Weights of a small transformer language model: 26.2M parameters, rotary positions.
MLP neurons of a small language model. Each row is named by its layer, matrix (down: output weights) and neuron, and shows model dimensions 0-159. Each number is 128 + 32 x the weight over its row's rms, rounded and kept within 0 to 255. Numbers have three digits each. A neuron's up and down rows have the sign that makes its largest values positive.
A block is one neuron, or neurons of one layer that tend to fire together. After each block is what it responds to, as a language model described it from the Wikipedia text at the highest values.

L7.down374:211115118147188120146148140139141185191074126102111066081121154126141177078147099165149120154133139180126086062124136142096128106145178091131146112147144082128136118135087087119128131124143131091116160076179074113133134114119108113120088140050126105129118154142130109144083118130120095061138176134153113165138112094105157184130116115109129114134063152104076155133093101101155053126154104154188176119112121180108118082158157194104134184115155081163121167142138152057093131130153104
L7.down480:112167116138147151137149143101101123126121128121133078096119203128111134126185144161123173113150134029160122145151167142107139126139158144067107138168053116119130102172103127149161066124185132101138103078145144131135139168198121091143143107109140115151109213134122114160110145131124129163155106159125146178094179118091211194065099141078124178095123134136126203109117145130121096118074093123162086125085177112131082130143074102096080147106142093156125129132126119124155095104107127
Adjective coordinators and intensifiers

L5.down120:125140092120121146131161163120138193132117088075131137152142113150115102148178080123191124208176114138096112125136108140158132122103135132083169201114083143134149169141098116139140130154139058058169127043182131134180148137108052104212175154153172126095078084113072084161152125162141095144112134138152093145103097133139087123098125127151163130147110087141085187165118107090152123129144162114088077143148143137149106111129078180042168136132112106098190143090178101131107104162129125
L5.down129:153128127140090082137120170155177152138082115058102129139124107135069177113120081129101144078239085155168142167122127083148144077135136096147124118077084139095147174106054128072117161104123120051104150132146127151050115125120122090150071188157089116149170178125057165137114136125107135118144102129108180134152154116208108174130141095103141101091122116109069131139141172137115150190111153138097109163152139093137120150162126074205153140130125121177132122111149085142113104135163187
L5.down216:143145084163182128099106152146097159102160147207103092078111108154109103107172137141160120122124158173176130127101186105103063106183138108177154159056112151105076117121096153158113074092101195101110097126174095120178129152121136179096119111107132084170151099147077177188140130133115145120176079090105139164087111083098087142125153140170155187168107145176105109170107116095179101152142115143076105122078133101148163128090192153106111075149130072131153161105134104165137108132140157
L5.down402:097131117172119144107105117064127124126131101129069136148049186094180106099160145166145134094111131140109120133194152097158146127106104123129119104172152143159107134146130088199141114142141151147141115165124165131142115090137134089182115160087105183116177158171228103158156168122153096127183147097113134223149087166171111145084115132178133102132190112154131181069186104136120143109167089115104124119069087154120088112109115072133165126193179109107094195138133142067103142135169124
L5.down435:134103179122145092161114128077084145164046143137119095042172061161126140092143144120121151175119127131126110126216155132150163095140084084124136086119099114162124108144117124097123166107132131170077125177158068118125184100109141127129115148130132162054125174091160142120169129117127174125165170137145137098184143127137112093088099150095173154097151114108158092121099107115111082139118155119122147074082082138123115154146131219082133129138169175181216077123136111078182092096126084
L5.down682:132086130106104121074118050135105153111202098114121122105146152099151120120240139117076121153149129103160091143091142174175156144149096085120146201140099143177171162141102145097089115139202137115126096092108151110131183113138139185081091127109120173152102178089083124164108102137119052192165163105079140112185123120111086128077189106096186100122146165132096154155113065169157097147110109122128078189100078161112148120096130127131148198105097128117117081098198158095143168118073124
L5.down691:137076115135052126138150186097102102144098106145126131073108133134133109115115108123160150104170112152081126148121134145218108069120134158095144191115103086086079163089134122096127105118109110132196129147108202099080090132189156155141211126117154081150114131113159139099143126115140079161088142070096151101163121129096101159184146176133140154158124082106117169129129133194027159116045170080110171126108163163095080131189151089113148112109136146092206089069136141147159114144185140
L5.down780:181131084074113151166111152088129126119126101103069100141139119110130159108151140081125127114141116111100060116113137111122071099151149106095178161138091087206092129107163142070166098105133161146106079140148131116147088113158161172104100175072142136164151104101183135125129124127126110138102131109081101150101154126095137110111112080099125164116114107119069144110055171148092112107084102199159095084172162113084158102152100152170081087152207124137121103123127141098124193102101154
Words completing function phrases

L7.down62:166063095086129136122168099145126093055139130159110168098126142187084119155107098147098120143137131111140077038084143126107182129195196084158170135098127066195119110163132142118109162146187145135160189112148092149139110141117119109138092092123123064115138176156117139118118102151134125060169202126134155089135134148140178212125113127058121120124137110144153114153077167160138096139155142112076103130101089155118138081124152083079169130104127134087094043103119098135069123111108138
L7.down790:136121124131145115148167124130152108141117121116107125107114139125179127100135039108119063103099172134133116127122079139167131114083148116118178112126083115156143133132176162034144183196092138121089082058126104094136168113162123103144033178077123097123138132107122171176170077146132135069141158114105097152137144133139099126114152156096137129184137159160108106141115159153085143096029094138139106144138125167115096090152094140112129158138176061097145101118166134035099092128172126
Idiom-final connective words

L5.down16:122130070109150133124133134109098125130183135132073119161160121130145140110108175153119102167131137086153173199163090130135120110154080226105100127147135153093149150117145093132110211108083051122093146069132115115133154124175138178142227145163145119100101157169178081154084123091134164156101143158134067156108152071139178052145131192136113126146111129120080132135175128083097093105144105155142160132131163148170171135148187063151131154130117207109118129121155138133148160160146142
L5.down87:096114160126088114090153162136154105151157133061166134160114133085164192070109087152159075098093174115124089147158126130088152130159053148162122153120149091160098158138106148157131076206117152127154163151116118096149153116181064093070136069060126095126118137209120084143109150192092145111183131126135074124150160181161130099133105136152120131139129126137073140098083109122124075106109135171080118129129121132114186094129127129089137121140191101103139111180131144183108107153164175
L5.down173:139091120119172156136130115102124148141180129118135115130118107197126137150091120131132117107141123138139117088146109147159143135112173153161155096102203103132097171113132124132144129152121172137130127117173150083150084151160129140125103124175166135099113133166095074125135129138116121090186105172122139122147225145131205112140139139140146103168115140124085132027161126139092052107137153080048137107131158148147103151188138205106135142217127165143086067084138145147115151104154123
L5.down297:121114083170093066124138109166161091130114093116130157123146083168214110108091195129123097137118174112145150086099135184090128127131144127123106092131169123202152137150074154149136141193191098091054155135112148053084115114170141089166113146130067152138094162102120127131078065180168175133126158144138094087182152082128096130205153160135119134150167157096072110140110123132172156127095133076147132132104134129053107130104135111153148154100105169144130166159109079097183156106127108
L5.down323:130130128164202090133094107158162095176118096124178122156107133174146133180171142098130096157125157085144204107110120062119147144122136123235136148146128082107101079071121189128149100164193127134087145114155095085093173151127092083086118067113098141182092094163081128116129144179128135078089115136110087130087130120107133109138121138109064110157148183157119100141097158127158144132180082085153112142130155140093120095135119136131176122127119100133072152118153109175106114154183117
L5.down348:101167179111135136150095090101080144140142145142108101135165084135146129121124128178139154186096092067136084101137176165091093138163078194120158117163147052129146088166125137138111110099128152135120084094149133129123146176176091112091175083150162188142106134126192107126106096177075133133201039134140076159103149122122193067121128084111122123099111107114098112059158129140095125082123143157110166083129134105145030143139129192115166088162151142150154084104110167173069174142087171
L5.down633:110115129218140137175173142149146115119135122201093165127087140099132146096088075151116154105120070111078202124085127104144097164183177140146161173114118154162099138143078156120044138117084135128133077132165124128123107088128139121121109135149138148145183071116150125138158143150111170106186122103123108164149129139117157074145172115111143151145086126111166135134100096170105066070141114135121129116145124127101135132166124108126096129033151116121086063090112098176112101117123152
L5.down644:143184176146124113163187172109157168175175157126149134150125160214134134167147075165199142155119113179119123063136217169056159110108131073105158146108139131129168049065143126142117078178077157149129124117139079169156121166137088125111142183135141165121162143124107112137098123167163122114123123119155138173088092099136097073153132149119141118125063100182050095129111073124119119081149154110126102195114151089035148149105118094126131124131125149111125109134160104101101081100186074
Coordinated modifier joiners

L9.down202:100131167115067123124117083103101127096083088067094131089172108185152174137072178125106161134138111132118124140137084078089064131116115132117145123148114142148201216163119144072050201089123113109126096123145133170132148080120135113178098091069189125130141142087154128124097080113104141105118122159127100080172130116119094201145131184217087108138123134100112112127089141096114103156067131132175097109126158118082119124138124116185138109144131101082167115085113120148073071121146100
L9.down342:136146157117106153119139181120079140085108050115089153132178119076089100139149118146155143128127108121131139156120170133114140103087110091093087143105117148070084126071166176144179103108085148165128133112188171088182100129140195179152084152141067111156091102036130111093128128108126087139075137132125120131101111136126109115102081122158130151218145127156105133171110130134125130143148093141109096183109126090087179165145098152116144120128120113107151158142125120044092138159130189
L9.down405:119149169139086166096117136118131152079091215104107089152154144180136156130181108146099079158130166205124125145127172143152132183148147139130111119126141107137137098094113177169169106115127140085116119133139169078166129161111158165115108167186135136124084149106114115188094130133117151165095144131150107132135103138156114149134079124139157180101153103118176174116106085120164122125073160129125146116143085079145136094169124089078107135159147156094104143153136081113140173173140186
L9.down699:168119102181133084110110129126139197109072165199121147114084155126138147138124170108174124128157112128123158100146158101089182173156114081161160109128120092137154128090142111093129145162067113118145133128098129078119125130115177099084162091150097113155146137118168142148132156182102066119145091116130139090150135034170155135111082111122154147100122076177144187112099140106082142121120135146116033184183195137084186129094145140197188134104164133107085055151143191128134082091122102
Before an upcoming number

L9.down23:100149099148177159152150169157146106142133191070167115104130124124171099129152173114187128146119122112135128133166106116121099133140109150081141089202133118138102082062119140143140117123083163118151127139131139049137161174179104181173126164154170124149082185114106118161112129137133111182087131142157157088135146120130128168111157093118177115169093177141135130159136100141100135108221105133119108117105125073123096109110122145132127122133119196081122056106113127000102123134141115
L9.down293:165088090104093114124102092137129179165103187110181136165120111125065133135128165111208104096131152148106127172150122149184052131110184126137164150202132140139107083139095113117100134115143176124108165101159135133209138089189192176130128125133168131137151130151178183119122159094101130160123146156151077123147144083124186153133139139121218078082112074195090096150164140104108094115097150128112090142191110132103115118144179091171174117125100113152104154152126169137165156121079140
L9.down332:093151071100147109193117093124127118131115140150099160111166113119142153164118150105182104085111039119175084104096075115155027112112149145095102110166108143173165100123122135133056192165138074142134141146145141118109148089089084141103138121166191151183117097099139176092072091133135130137175119148129127095146145127129118137091122095123138193121144106117108151131176167114143062089087107151122115140136132160125139118104125138143170082124130093162129149095073081098106136153066063
L9.down433:115178134172132076129130130118121172150107117080164173124145111148104165153107067118126086149111140084092094117123102131171106121107162129137168085193064152154100113040135112131178128150107110150098131119174136086168125150076131149152031131088079102112119117119074153096169109102138143109115143125070088087153149156104060111212127118166215171095112149189116054146113209149195124093178119128138117127136167130092124133164138092161084172114157090056095118131134116072129128098143132
Exception and restriction words